config.yaml
num_hidden_layers: 8
hidden_size: 160
init_std_qkv: 0.0395
beta2: 0.98
decay_shape: "linear"
max_seq_len: 512
train_tokens: 132100000
MLP neurons of a small language model. Each row is named by its layer, matrix (up: input weights) and neuron, and shows model dimensions 16-143. Each number is 50 + 15 x the weight over its row's rms, rounded and kept within 0 to 99.
After each neuron's rows, "fires after" lists the tokens most often just before its 100 highest values on Wikipedia text that the model never trained on. A number after a token or word is its count.

L4.up238:43 49 50 49 53 46 58 67 52 20 41 43 74 55 51 69 37 53 73 55 64 41 37 41 52 45 58 64 30 55 46 60 50 27 51 56 65 51 42 48 62 63 66 69 68 44 52 60 41 48 22 49 35 39 35 46 53 52 47 53 56 54 69 30 34 46 47 27 52 56 60 61 55 63 26 65 55 78 25 70 55 42 40 55 32 54 31 33 61 32 47 61 74 46 51 24 58 54 69 45 28 35 13 94 52 61 57 54 59 36 52 55 87 80 47 27 31 63 66 49 40 71 59 08 43 41 43 59
fires after: " f" 27, " p" 19, " P" 9, " the" 7, " Port" 4

L4.up3:44 62 46 63 46 50 40 43 48 50 39 65 67 39 54 44 46 28 33 41 37 46 66 00 72 67 59 45 35 55 49 59 58 47 21 48 61 43 51 54 69 40 79 44 54 34 26 61 40 64 49 47 26 37 56 33 34 53 37 59 38 60 38 62 77 43 33 43 49 76 76 43 75 54 39 51 57 67 58 55 52 33 61 52 62 33 36 49 44 45 55 41 68 30 58 61 51 81 68 30 55 29 53 66 54 40 38 40 48 47 83 41 72 68 74 37 59 59 70 60 52 23 29 30 47 17 34 44
fires after: " p" 16, " P" 11, " a" 9, " d" 8, " " 8, "th" 8

L4.up601:47 34 48 47 61 72 53 46 44 50 54 34 57 66 52 25 58 63 22 38 70 40 48 48 58 54 67 56 76 35 53 55 46 32 37 57 68 36 68 22 57 30 68 41 31 57 40 21 38 67 51 17 29 25 45 62 63 34 35 46 50 50 45 49 38 49 54 42 36 64 70 25 48 84 57 49 62 44 39 67 55 42 56 71 30 65 50 39 69 51 28 75 74 42 60 46 48 38 32 69 40 43 54 65 58 42 62 57 32 74 60 90 72 59 34 43 77 70 80 40 40 72 48 38 37 43 27 54
fires after: " " 26, " re" 18, " p" 5, " tr" 4, " (" 4, " d" 4

L4.up185:35 51 47 69 33 43 38 48 18 94 77 51 38 23 50 46 25 54 13 68 75 41 61 26 47 28 57 47 57 64 53 34 69 56 49 52 15 45 63 52 48 52 61 49 29 38 54 24 36 27 21 66 40 38 63 28 62 65 38 63 69 64 55 64 43 55 43 52 70 55 38 36 75 47 45 44 41 53 44 54 40 41 31 71 65 52 69 13 45 59 81 50 49 30 64 51 38 72 34 53 43 58 56 78 56 61 35 47 24 54 72 36 46 45 41 56 66 64 42 26 66 47 53 40 39 52 51 56
fires after: " d" 16, " I" 15, " D" 10, " E" 5, " was" 4, "ell" 4

L4.up194:64 65 62 58 55 53 43 54 33 40 53 35 79 47 45 50 51 43 55 78 47 68 76 54 24 61 40 35 60 55 58 59 44 68 61 46 65 51 52 34 58 38 49 76 37 44 60 50 65 39 60 43 49 70 47 36 44 48 38 45 24 43 75 43 57 79 45 61 66 19 57 46 52 49 57 67 54 28 71 61 94 12 62 76 19 33 36 43 68 71 34 53 55 22 63 57 53 43 41 65 66 37 29 33 64 41 60 28 25 58 52 70 36 47 37 29 71 58 45 65 40 29 45 38 40 50 56 78
fires after: " B" 32, " b" 8, " h" 7, " G" 5, " P" 4, " st" 4

L4.up479:67 32 41 67 62 38 18 44 21 55 75 47 76 63 32 46 54 55 43 58 37 69 77 55 38 32 35 54 49 77 28 52 63 42 63 84 48 70 60 46 60 42 65 52 46 25 36 59 43 39 34 36 43 41 25 53 52 31 32 75 18 62 62 48 49 50 20 62 72 71 75 58 45 59 28 63 29 39 41 59 72 59 52 58 38 44 66 27 53 39 38 71 56 31 50 46 65 53 48 64 45 54 43 63 56 31 51 71 53 58 51 44 60 52 26 35 42 49 29 71 54 41 72 22 63 59 74 39
fires after: "\n" 17, "°N" 16, "-" 12, ")\n" 12, " S" 5, " " 5

L4.up456:72 27 39 50 41 64 44 78 57 55 71 43 51 39 40 50 48 15 42 53 67 60 28 46 55 61 20 16 23 69 31 50 45 53 50 62 62 25 45 40 59 38 47 47 41 40 27 58 50 33 30 43 26 67 66 71 63 52 49 57 41 58 59 74 60 20 57 62 61 48 52 51 18 54 50 44 63 52 54 69 83 56 23 34 44 62 62 53 46 09 40 37 60 58 53 43 49 38 52 11 44 59 50 53 37 65 46 50 74 40 60 60 85 88 35 31 46 54 48 51 57 38 51 59 48 48 44 61
fires after: " f" 16, " F" 13, " St" 8, " w" 7, " •" 6, "|" 4

L4.up98:35 37 26 53 23 30 60 53 49 77 64 83 44 38 44 67 52 31 51 52 60 37 47 47 47 71 46 53 66 65 45 69 69 44 54 82 60 22 57 76 38 46 39 36 47 53 57 35 42 75 61 17 42 43 73 16 39 60 48 37 39 66 60 39 48 34 27 47 36 52 45 40 63 50 49 72 82 57 20 57 40 48 39 66 38 44 57 27 55 28 45 81 59 38 53 46 46 20 33 28 43 50 44 38 53 71 42 44 27 71 48 68 46 45 60 50 42 79 49 59 43 55 45 29 67 52 46 42
fires after: "-" 15, " d" 14, " D" 13, " B" 12, " b" 11

L4.up293:17 38 47 46 40 40 36 59 30 36 67 52 67 61 58 22 54 42 35 54 28 38 74 26 60 65 51 76 49 59 82 32 69 40 40 48 52 47 38 55 36 36 69 60 44 34 36 28 48 59 61 75 26 52 48 32 55 46 51 31 61 65 43 25 53 57 44 36 65 80 70 23 47 73 81 79 40 40 44 59 58 31 52 49 42 40 44 56 50 59 56 70 54 34 68 46 62 25 61 58 40 17 44 28 68 49 79 58 43 66 46 45 61 56 33 22 56 61 47 51 35 54 53 21 61 51 56 70
fires after: " D" 35, " Al" 10, " d" 6, " G" 5, "D" 4

L4.up218:67 51 40 56 52 32 31 49 26 75 67 52 66 18 46 35 44 31 46 51 53 46 62 59 39 69 57 57 74 99 42 24 43 64 67 75 66 72 73 46 29 29 29 66 34 56 50 54 41 34 26 17 64 65 61 62 40 39 52 27 64 74 63 43 40 50 32 42 71 57 68 37 47 59 49 47 57 52 44 68 58 37 54 67 35 40 62 37 59 45 48 72 18 39 46 58 54 80 26 52 48 33 38 58 80 51 60 38 46 68 59 48 53 35 56 43 46 36 29 61 41 64 52 32 35 55 16 33
fires after: "-" 34, "\n" 10, " U" 8, " •" 4, "S" 4, "D" 4

L4.up434:41 52 36 57 44 23 25 53 33 28 74 82 57 34 52 76 57 16 33 49 57 47 72 41 45 58 46 47 61 52 38 57 78 44 69 71 38 78 72 68 71 47 56 57 20 37 51 54 34 36 59 36 36 40 41 45 36 41 29 66 68 60 48 43 44 62 48 40 59 56 64 36 53 51 64 37 69 67 64 54 65 46 25 65 47 32 63 49 69 50 44 52 51 54 57 57 55 56 69 57 39 36 36 50 56 49 46 41 20 72 61 78 45 80 60 23 29 59 36 31 33 38 68 53 56 68 74 49
fires after: " P" 31, " H" 11, " M" 9, " E" 8, " F" 7, " G" 7

L4.up86:68 31 65 55 39 20 45 45 38 54 33 62 66 73 56 43 05 59 63 66 61 56 41 39 60 57 59 44 43 50 74 46 54 23 49 53 62 50 43 70 51 49 18 73 65 33 43 37 44 60 46 52 26 30 45 32 63 46 11 42 55 53 77 37 79 68 54 45 43 34 48 39 76 75 56 54 64 30 59 51 67 31 61 61 43 25 65 27 60 25 54 33 45 20 31 53 49 67 41 38 30 41 43 58 63 60 40 33 54 74 70 63 42 43 40 46 53 60 49 56 55 43 49 46 67 65 61 46
fires after: " P" 14, " A" 11, " p" 10, "P" 10, "/" 8, " d" 7

L4.up519:49 13 51 34 60 70 39 56 26 33 70 60 54 55 43 85 62 35 67 49 53 25 80 34 67 49 23 68 37 71 35 42 75 42 36 63 66 54 60 40 50 24 38 75 34 28 51 40 49 52 63 46 31 64 47 26 74 37 40 64 68 63 36 59 50 43 61 23 43 58 36 65 67 63 50 91 28 30 65 38 60 30 47 43 54 63 62 65 55 66 39 47 72 31 46 62 74 65 52 54 37 58 46 51 56 51 69 73 57 57 31 57 44 42 25 45 51 84 46 54 51 49 63 22 55 54 65 65
fires after: " M" 42, " pr" 12, " Pr" 9, " H" 7, "A" 4, "M" 4

L4.up515:24 51 57 55 48 57 47 34 44 44 60 72 60 31 44 35 53 33 48 48 71 33 43 41 56 43 26 50 39 48 62 64 43 47 37 54 43 46 41 61 51 44 60 62 84 54 37 41 77 56 55 52 26 40 75 26 35 53 37 33 40 49 60 28 79 60 50 71 54 58 72 61 42 53 30 66 40 54 46 39 60 42 55 53 24 37 58 65 61 63 30 56 68 16 40 46 66 54 35 65 55 62 53 75 82 67 54 49 62 41 76 72 43 87 37 18 27 64 74 50 29 54 86 60 41 37 63 47
fires after: "k" 15, " C" 9, " p" 8, "g" 7, " P" 6, " D" 6

L4.up379:48 53 27 77 49 48 46 59 45 63 60 42 77 33 31 62 74 64 19 43 38 45 64 49 78 45 61 43 31 60 24 28 58 56 51 39 52 47 40 61 26 44 55 53 28 57 44 67 40 27 38 58 31 56 39 35 50 62 57 44 50 65 69 53 34 44 35 53 55 51 67 48 57 76 57 46 45 66 80 46 44 07 53 29 53 51 62 33 64 54 44 46 80 49 52 40 28 73 83 69 35 56 42 70 77 43 44 46 81 46 60 53 59 49 34 66 41 50 58 74 28 72 59 33 35 59 27 46
fires after: "p" 27, " a" 8, " " 7, "A" 6, " m" 6, " P" 6

L4.up472:61 29 23 56 53 43 57 60 32 70 55 51 61 52 61 55 49 52 77 56 54 50 59 54 39 49 29 53 73 55 54 43 48 38 89 66 80 62 55 25 34 34 50 66 63 14 43 28 36 41 34 35 47 42 77 60 57 47 50 76 28 79 62 14 30 44 53 63 41 59 71 73 78 69 50 62 28 40 47 76 61 71 31 45 37 63 64 42 52 20 41 68 58 28 36 47 49 46 56 39 31 50 37 48 78 48 46 34 63 89 46 48 46 76 28 50 47 62 33 47 48 69 61 24 47 51 51 45
fires after: "-" 72, " •" 4

L4.up637:71 48 53 50 44 37 35 47 34 29 66 52 70 33 20 71 55 55 57 38 28 22 81 68 14 54 42 39 60 73 39 56 40 64 52 55 24 28 20 74 67 46 31 63 44 33 51 37 83 35 48 51 34 43 67 51 25 51 44 44 36 61 30 46 55 54 42 66 57 58 80 39 31 44 23 49 54 84 51 57 75 54 43 59 33 54 25 63 58 55 51 46 63 31 54 57 40 40 60 75 49 44 57 74 63 41 44 39 39 53 49 58 63 80 35 66 28 57 57 73 31 42 76 60 56 34 74 42
fires after: " b" 12, "th" 12, "b" 10, " th" 9, " B" 4, " f" 4

L4.up574:22 32 48 57 45 41 29 53 54 28 69 40 66 64 63 57 39 32 30 43 60 46 68 43 66 30 42 48 72 51 53 53 53 52 77 58 53 20 51 59 78 49 14 69 45 50 42 29 74 60 64 71 39 67 38 43 47 87 30 42 46 66 53 39 70 47 54 39 89 58 29 66 30 60 57 48 55 47 29 99 62 35 54 44 54 48 73 75 80 27 49 43 45 64 36 66 54 43 38 24 47 44 30 49 47 70 51 40 64 42 34 46 69 57 23 40 44 48 53 44 35 23 60 38 43 63 78 62
fires after: " S" 30, " s" 20, " K" 7, " f" 6, " k" 6

L4.up47:37 57 36 49 56 47 70 33 52 61 67 55 21 48 38 50 43 49 39 60 43 36 99 44 51 45 11 44 27 79 46 44 53 45 44 57 44 43 46 58 45 40 56 73 40 49 36 69 56 40 42 67 47 46 85 38 55 61 46 77 44 48 68 64 62 69 62 20 55 56 57 53 30 47 62 25 53 21 54 65 56 26 14 43 30 40 56 42 58 60 25 64 42 60 25 45 36 71 59 31 30 69 41 41 42 52 39 44 60 61 37 70 48 38 44 32 56 57 58 53 67 55 19 67 62 74 81 52
fires after: " " 78

L4.up436:52 65 46 57 49 52 38 22 43 68 79 37 62 44 39 11 40 35 42 11 56 22 49 38 68 28 48 45 35 30 15 52 74 45 54 47 42 58 58 55 41 64 33 48 52 43 39 42 46 43 53 55 26 37 65 25 41 53 34 67 50 76 78 50 31 47 49 43 50 63 52 59 64 40 51 51 42 43 47 48 39 55 35 62 52 73 98 63 57 34 68 67 46 44 45 68 41 58 73 28 61 46 53 62 37 26 28 51 93 52 46 40 29 46 71 60 62 45 71 51 43 71 65 44 39 74 15 52
fires after: " A" 19, " a" 18, " I" 17, "A" 7, "p" 5, "ver" 4

L4.up452:59 30 50 65 58 48 60 49 59 51 43 59 67 45 23 77 37 41 80 29 54 62 73 73 76 67 40 62 37 71 38 51 55 26 65 57 47 75 38 58 23 47 51 55 25 39 53 45 56 53 50 28 28 61 73 23 57 73 35 64 25 51 61 55 45 29 50 45 48 36 44 59 25 41 59 34 59 43 47 68 84 53 65 52 33 45 40 19 64 13 47 50 34 55 44 33 50 66 21 50 30 60 40 55 56 51 87 47 20 35 37 48 66 45 16 43 63 48 53 53 48 50 56 54 51 48 47 31
fires after: " f" 24, " F" 17, "C" 7, "-" 6, "F" 5, " the" 5

L4.up190:08 48 47 59 81 48 26 73 37 38 52 46 47 49 56 50 90 61 55 39 43 41 47 46 65 40 41 37 63 59 59 43 47 39 54 64 58 35 79 66 59 34 41 64 50 46 35 23 55 59 45 67 00 28 68 38 83 63 34 64 58 83 39 58 37 70 83 33 43 66 58 50 24 39 50 48 45 29 59 66 43 68 49 40 59 31 38 53 64 72 51 39 56 49 51 73 35 75 43 51 31 57 57 62 34 74 55 66 38 36 61 42 40 41 03 48 37 49 32 57 65 42 59 39 33 63 68 81
fires after: " " 34, " (" 13, " born" 6, "9" 6, " m" 5, "," 4

L4.up292:49 51 39 57 42 32 69 39 38 60 70 54 73 65 49 50 83 29 63 48 55 25 28 28 59 55 47 46 49 75 38 63 58 44 39 55 66 31 40 67 37 28 60 76 40 07 38 38 56 45 37 78 40 60 82 44 49 48 29 33 43 62 51 57 47 32 36 30 78 52 51 59 73 50 74 59 50 53 30 56 42 47 46 78 44 55 25 26 58 38 50 61 21 39 41 63 45 54 38 62 41 45 45 49 75 42 72 55 54 74 62 62 81 78 23 51 44 64 67 67 51 56 56 65 53 61 76 58
fires after: " h" 19, " H" 10, " L" 9, " l" 6, "L" 6, " |" 5

L4.up529:55 48 40 70 60 30 57 47 64 61 28 60 71 55 56 72 58 45 36 62 48 35 41 30 55 49 54 58 54 76 45 48 58 31 60 41 41 65 39 84 14 08 39 82 42 57 70 35 79 38 56 74 23 50 55 32 65 64 30 59 43 67 44 53 60 64 35 27 43 47 50 44 65 47 46 51 53 32 60 68 44 33 33 22 67 43 66 52 67 72 31 47 48 38 46 63 52 54 32 51 53 62 47 43 81 46 52 62 41 76 56 68 69 67 52 21 24 47 35 64 61 59 59 25 54 73 44 53
fires after: " p" 11, "P" 11, " C" 9, " P" 8, "C" 8, "c" 7

L4.up211:57 24 45 51 34 76 51 63 30 31 51 56 57 40 66 50 41 44 52 33 07 70 46 43 69 59 38 57 52 59 27 33 73 57 58 36 53 55 38 45 33 35 47 83 56 55 45 39 69 47 63 42 45 20 70 46 56 57 31 77 58 54 50 56 44 53 47 33 53 73 66 49 65 33 49 55 56 69 70 43 54 51 48 60 65 46 29 66 81 10 46 55 71 59 73 38 55 38 81 20 55 65 33 85 55 94 40 56 28 29 50 66 37 68 44 23 24 65 41 39 49 55 54 56 39 52 57 62
fires after: " f" 22, " e" 12, " F" 12, " comp" 10, " conf" 7, "f" 6

L4.up611:32 61 41 51 41 53 46 44 71 50 67 62 66 36 53 56 53 42 76 59 39 67 25 45 34 36 38 27 65 36 38 46 55 39 59 51 37 48 53 46 77 52 78 36 52 57 05 50 54 20 53 39 61 58 62 52 55 78 50 48 60 68 63 31 38 42 34 54 79 60 59 50 38 70 63 70 48 41 58 58 45 45 10 40 62 57 50 25 33 82 58 34 46 67 28 65 41 66 44 59 48 45 43 36 30 50 78 58 51 79 65 76 57 42 54 51 43 62 25 39 65 44 48 39 27 54 66 63
fires after: " D" 14, " G" 14, " C" 8, " c" 6, "ig" 5, " M" 4

L4.up247:50 40 55 63 31 38 60 15 39 20 63 44 45 51 50 61 30 47 64 88 35 44 27 45 46 54 39 66 53 47 67 40 64 56 70 75 46 42 66 57 52 56 70 62 50 57 40 25 60 74 37 77 60 22 70 35 46 82 24 68 31 42 80 59 68 46 48 08 57 35 37 34 42 46 44 75 58 69 63 48 61 42 24 62 59 32 35 69 62 57 63 43 33 50 47 61 42 63 72 42 47 66 40 34 38 21 43 55 47 59 63 56 57 55 39 45 49 61 48 76 47 46 42 43 36 48 57 53
fires after: " p" 25, "amp" 7, " car" 7, " t" 6, " con" 5, " pro" 4

L4.up181:36 61 46 79 32 36 22 43 68 20 76 51 62 72 59 65 29 57 37 46 66 31 33 47 58 31 36 30 61 27 57 49 58 30 45 66 52 61 53 38 38 49 62 45 54 29 41 55 77 69 46 78 28 37 58 54 60 54 61 53 29 73 38 45 43 62 69 35 51 43 62 28 65 51 71 30 45 29 54 23 69 33 97 28 38 42 45 56 51 59 50 56 76 62 46 49 55 50 43 68 67 29 41 28 30 45 52 76 58 80 48 50 57 26 44 42 36 58 29 39 60 54 60 66 54 50 68 73
fires after: " " 65, "all" 4

L4.up420:53 45 48 45 62 45 49 65 49 64 75 40 54 62 34 64 55 27 69 45 51 46 56 33 58 58 14 59 82 60 51 47 87 46 58 35 54 48 62 52 55 08 39 48 59 41 51 54 53 45 56 70 52 44 78 13 61 54 30 27 37 54 48 37 60 25 45 42 71 23 59 69 49 64 48 17 69 59 49 26 64 55 47 32 50 47 54 50 47 63 38 44 49 37 39 36 53 77 70 47 54 32 52 47 86 59 61 50 63 49 37 74 54 40 40 40 59 70 54 56 68 33 55 16 40 43 72 73
fires after: " h" 16, " v" 14, " H" 10, " B" 7, "|" 4

L4.up118:50 47 62 21 51 55 45 54 56 37 52 60 60 66 44 25 57 47 65 65 35 71 50 13 57 70 50 38 54 64 64 51 52 55 72 40 58 42 33 51 60 61 14 68 53 33 40 58 75 59 68 55 50 53 81 26 34 41 21 50 39 54 75 29 49 87 61 33 63 57 24 47 72 59 44 51 34 29 50 39 61 35 36 42 48 19 43 37 61 76 30 37 62 41 54 41 42 87 72 59 56 56 53 50 65 53 74 42 40 61 27 37 51 69 51 34 19 57 51 59 64 61 43 58 47 60 73 61
fires after: " O" 14, " J" 11, " P" 10, " B" 10, " T" 7, " H" 7

L4.up229:42 53 33 68 47 39 38 43 58 62 53 74 40 46 48 51 75 43 78 47 41 55 46 33 51 55 69 64 49 49 36 49 60 52 58 45 44 41 56 34 26 55 58 51 52 53 39 56 60 52 50 32 60 23 32 73 61 54 42 42 23 39 60 42 22 59 42 34 38 34 61 42 39 62 77 39 30 36 74 46 66 17 63 64 56 99 45 62 83 74 15 43 50 59 53 74 40 61 40 50 62 37 48 70 37 22 51 55 55 42 47 67 44 49 31 62 64 27 68 34 75 40 79 68 62 25 61 47
fires after: " " 53, "ol" 5, " f" 4, " adv" 4

L4.up543:66 54 61 86 42 47 42 54 61 24 53 85 49 56 51 56 57 36 51 54 42 59 61 40 10 46 39 61 42 49 64 61 39 51 67 66 47 52 69 56 59 23 46 29 42 35 49 70 65 54 53 43 18 36 61 31 21 59 21 50 35 47 50 26 47 39 37 37 41 67 60 54 59 38 49 44 64 62 30 66 50 43 59 54 16 68 31 49 80 36 39 53 60 41 67 48 68 53 56 26 39 31 51 81 76 67 51 62 47 56 77 35 55 37 68 51 52 32 41 39 79 42 61 54 44 63 72 38
fires after: " the" 47, " The" 5, ")\n" 5, "'s" 5, " par" 4

L4.up333:47 42 43 40 22 52 36 46 50 34 68 66 56 67 55 28 52 09 39 55 49 54 48 46 45 50 44 51 50 49 44 28 34 54 58 39 57 50 70 58 53 56 69 62 38 51 37 76 31 51 28 47 37 53 39 53 36 67 38 49 99 52 55 34 48 30 29 40 48 78 66 33 38 53 78 48 72 72 34 43 36 20 70 61 39 33 74 54 65 47 51 32 53 27 57 48 62 63 67 23 40 34 42 76 55 52 36 57 42 88 58 56 64 48 82 56 57 39 75 50 52 24 66 40 48 50 51 51
fires after: " " 38, "." 13, " the" 8, " a" 5, " go" 4

L4.up67:60 45 26 60 44 48 54 66 74 66 71 44 50 40 47 50 42 41 76 58 36 54 41 38 69 72 29 55 57 48 55 46 66 47 45 70 72 56 60 56 82 53 44 61 33 38 43 43 28 29 29 31 23 54 71 67 68 25 21 73 66 65 65 37 62 42 32 40 80 45 67 59 51 48 36 40 56 38 76 34 59 49 64 78 52 57 39 24 48 55 22 48 65 56 40 50 55 52 34 69 47 64 16 75 65 45 57 27 46 63 61 57 65 65 45 43 43 66 52 83 30 28 58 31 45 51 52 53
fires after: " p" 25, " P" 16, " D" 8, " L" 8, " F" 7

L4.up236:32 34 61 59 37 54 31 62 49 27 80 69 57 23 37 39 43 50 66 56 38 35 59 73 50 43 27 52 41 23 36 58 71 26 74 41 40 39 50 76 40 75 43 60 48 56 48 21 49 28 74 45 35 47 35 52 51 78 51 72 64 50 38 11 57 70 75 37 50 59 51 52 24 49 54 61 75 39 50 84 61 66 35 59 41 34 41 48 59 43 45 67 62 35 53 44 61 37 64 43 40 55 38 44 21 64 39 35 63 77 54 74 39 54 45 24 57 59 33 56 43 64 72 34 50 59 41 62
fires after: " B" 12, " G" 9, " b" 8, "w" 7, " rec" 7, "W" 7

L4.up404:53 35 37 69 40 40 36 42 55 20 84 46 48 62 62 76 73 19 32 62 62 25 45 28 48 40 74 42 59 36 62 49 46 53 71 41 48 58 70 39 70 39 32 63 40 51 49 45 53 48 34 87 52 59 89 82 47 51 10 72 49 93 46 42 26 48 47 45 65 25 29 37 41 68 57 49 49 25 39 54 48 34 50 53 69 69 45 36 40 45 38 51 60 51 37 40 58 22 45 54 50 62 32 45 58 53 65 45 28 57 75 57 75 57 42 28 29 61 51 26 38 27 60 22 46 59 62 50
fires after: " C" 18, " Pr" 11, "C" 8, " L" 7, " c" 6, " is" 4

L4.up468:42 55 50 41 59 45 44 30 40 48 51 30 70 57 36 31 20 39 74 40 56 77 38 51 50 37 43 79 41 66 30 20 55 29 66 43 44 46 46 63 57 27 57 65 37 42 30 70 22 12 51 50 61 28 56 37 78 40 48 67 52 63 69 43 61 48 63 73 53 65 63 36 66 80 62 69 54 31 61 82 42 60 51 86 68 56 66 35 58 39 30 46 47 25 58 52 45 63 50 37 37 27 57 54 35 48 50 47 52 65 64 31 83 59 61 35 29 47 51 63 22 81 37 45 41 42 60 70
fires after: "y" 21, " a" 14, " " 7, "ur" 6, " A" 6, "im" 4

L4.up398:39 56 46 56 41 37 45 40 53 34 89 77 56 49 40 52 54 25 22 57 46 42 56 31 58 52 72 47 37 59 59 62 44 73 29 41 64 33 50 40 54 42 42 65 43 24 36 66 79 35 45 83 25 66 68 29 73 71 30 18 42 51 83 32 60 61 22 51 83 51 37 50 39 58 48 73 50 52 48 54 63 14 56 73 41 38 36 49 54 46 48 77 72 61 47 60 54 44 42 69 44 38 34 72 75 50 68 46 36 72 31 56 45 84 30 34 32 42 60 50 53 63 54 28 27 42 41 44
fires after: " D" 19, " R" 14, " d" 11, "L" 10, "D" 8, " C" 6

L4.up365:72 30 44 64 31 18 54 57 32 35 75 74 67 67 34 63 59 46 61 67 40 65 58 34 36 74 60 36 60 33 66 56 50 46 84 55 46 63 44 67 31 42 38 57 38 28 49 57 62 60 72 47 52 50 56 30 36 55 45 46 43 45 74 00 44 78 39 41 43 66 56 40 59 53 45 67 47 47 56 68 74 23 38 59 48 36 36 55 39 29 50 58 38 54 55 46 58 54 47 43 62 29 58 50 63 29 42 50 65 58 28 60 44 53 50 41 64 35 49 37 67 66 30 22 32 51 60 56
fires after: " C" 26, " B" 21, " T" 8, " H" 8, " t" 7, " Ab" 4

L4.up501:55 62 62 47 38 54 65 71 30 33 66 55 76 33 34 54 56 39 68 52 15 87 38 46 43 67 33 65 81 66 49 64 43 36 32 41 70 39 43 69 40 69 40 63 39 42 22 63 57 62 44 47 25 45 42 47 67 53 28 45 43 50 58 35 48 41 61 30 68 42 26 35 47 59 54 77 77 28 62 50 45 60 31 64 45 68 46 09 15 44 26 41 53 54 54 49 66 23 64 49 54 48 42 40 64 81 51 41 47 73 40 61 43 44 29 36 58 53 29 36 58 46 47 45 52 56 49 74
fires after: " the" 19, " St" 9, " in" 6, " h" 6, " st" 5, " B" 5

L4.up284:40 46 48 32 41 46 59 56 65 55 63 47 53 72 52 38 35 41 37 44 69 56 47 73 27 62 60 70 64 52 55 53 56 32 62 62 39 41 50 50 72 66 38 62 32 59 48 34 60 43 37 52 25 20 67 63 64 65 42 72 58 45 82 49 56 32 41 33 58 29 51 54 45 54 37 53 99 52 48 37 36 44 61 74 60 30 59 33 31 59 30 55 65 66 52 40 40 56 59 30 30 50 52 41 60 31 43 51 35 54 57 54 58 76 54 48 48 74 17 68 50 56 62 48 54 36 75 36
fires after: " " 47, "–" 30, " g" 4

L4.up165:58 29 33 46 52 21 46 33 45 75 59 31 55 69 33 85 55 35 51 70 94 30 48 63 42 61 44 47 63 47 71 50 62 46 66 68 62 36 36 59 45 41 54 63 53 43 38 46 28 67 27 34 35 58 64 31 74 73 47 44 56 63 43 40 59 61 42 50 43 47 72 63 49 53 44 75 87 26 46 56 46 51 46 62 66 54 91 23 56 35 32 46 77 58 46 38 39 49 49 32 21 57 29 64 36 55 60 33 72 34 38 58 47 69 26 35 36 51 39 75 63 66 64 52 35 33 37 49
fires after: " f" 18, " m" 11, " d" 6, " p" 5, "-" 5, " al" 5

L4.up195:59 40 67 53 65 73 60 42 52 51 48 69 55 39 58 44 36 26 45 88 65 63 55 35 60 56 60 49 35 53 55 61 44 61 39 84 71 34 43 56 71 23 52 69 39 35 49 49 70 53 35 56 46 45 51 42 74 58 36 51 21 39 46 28 52 53 35 49 80 45 61 17 57 64 30 70 43 34 49 56 70 20 54 67 25 31 65 37 64 26 58 51 65 29 42 65 62 49 33 33 43 42 49 72 82 54 59 40 47 62 75 57 37 52 37 43 34 49 64 45 47 48 54 34 43 44 68 64
fires after: " f" 14, " R" 14, " p" 11, " d" 11

L4.up183:64 53 51 60 41 62 49 42 64 22 77 66 61 62 39 38 61 36 68 54 24 26 93 60 63 49 35 65 53 39 47 62 50 44 60 54 67 72 72 73 39 74 56 77 43 40 40 49 28 72 76 20 42 20 55 16 39 68 28 66 62 41 60 38 75 60 45 22 43 45 51 35 59 49 38 43 52 40 62 31 49 40 49 44 47 18 70 61 81 59 54 54 49 39 49 37 52 41 68 36 42 39 43 47 39 68 74 32 58 76 59 55 68 46 41 49 30 55 33 21 66 61 37 52 31 39 22 39
fires after: " p" 18, " f" 8, " P" 8, " pro" 6, "%" 6, " one" 6

L4.up51:49 36 45 49 51 46 45 61 44 45 49 62 33 17 30 48 68 33 38 35 50 50 30 65 73 38 37 69 72 57 49 22 57 39 57 55 36 44 54 40 50 32 45 41 35 44 28 63 61 46 57 54 52 45 34 14 69 46 34 18 56 49 78 30 31 47 45 78 56 39 49 94 45 62 37 70 49 53 73 51 76 51 79 42 25 54 62 54 51 63 44 48 56 46 50 53 54 58 35 45 48 33 48 64 44 55 61 49 65 29 91 32 50 71 53 70 51 49 61 27 63 39 44 24 38 14 45 62
fires after: " the" 30, "A" 10, " The" 8, "-" 5, "adu" 4, "ver" 4

L4.up209:53 69 53 57 51 37 54 46 17 54 41 65 64 43 32 56 50 54 50 53 49 41 98 49 64 52 29 46 79 68 67 41 32 54 39 55 57 36 49 53 54 31 63 81 26 49 61 38 57 16 38 60 35 59 64 67 42 35 39 52 19 57 30 54 62 54 48 40 75 22 47 35 52 76 42 68 68 47 45 63 48 49 55 54 33 47 69 38 48 61 25 46 71 27 37 51 65 48 67 37 39 60 40 64 70 76 45 17 62 78 40 57 61 42 12 27 48 69 38 74 17 53 55 55 50 40 62 56
fires after: " " 26, " st" 10, " d" 9, " h" 9, " v" 5, " p" 5

L4.up402:41 65 45 63 52 68 75 48 60 15 38 58 59 44 56 29 53 43 48 49 36 46 73 28 24 47 28 31 46 50 49 36 54 58 66 68 40 60 43 49 74 79 58 57 60 63 18 68 58 55 44 68 71 49 42 56 39 69 28 43 35 43 64 26 42 70 46 18 58 28 30 66 41 57 52 68 41 50 49 61 71 48 45 86 25 78 26 28 54 47 13 50 50 37 55 72 66 66 57 59 53 09 51 39 42 46 55 48 38 51 48 55 53 58 39 24 36 62 38 30 29 48 38 51 39 40 61 62
fires after: " B" 19, " T" 11, "b" 11, " n" 6, " st" 6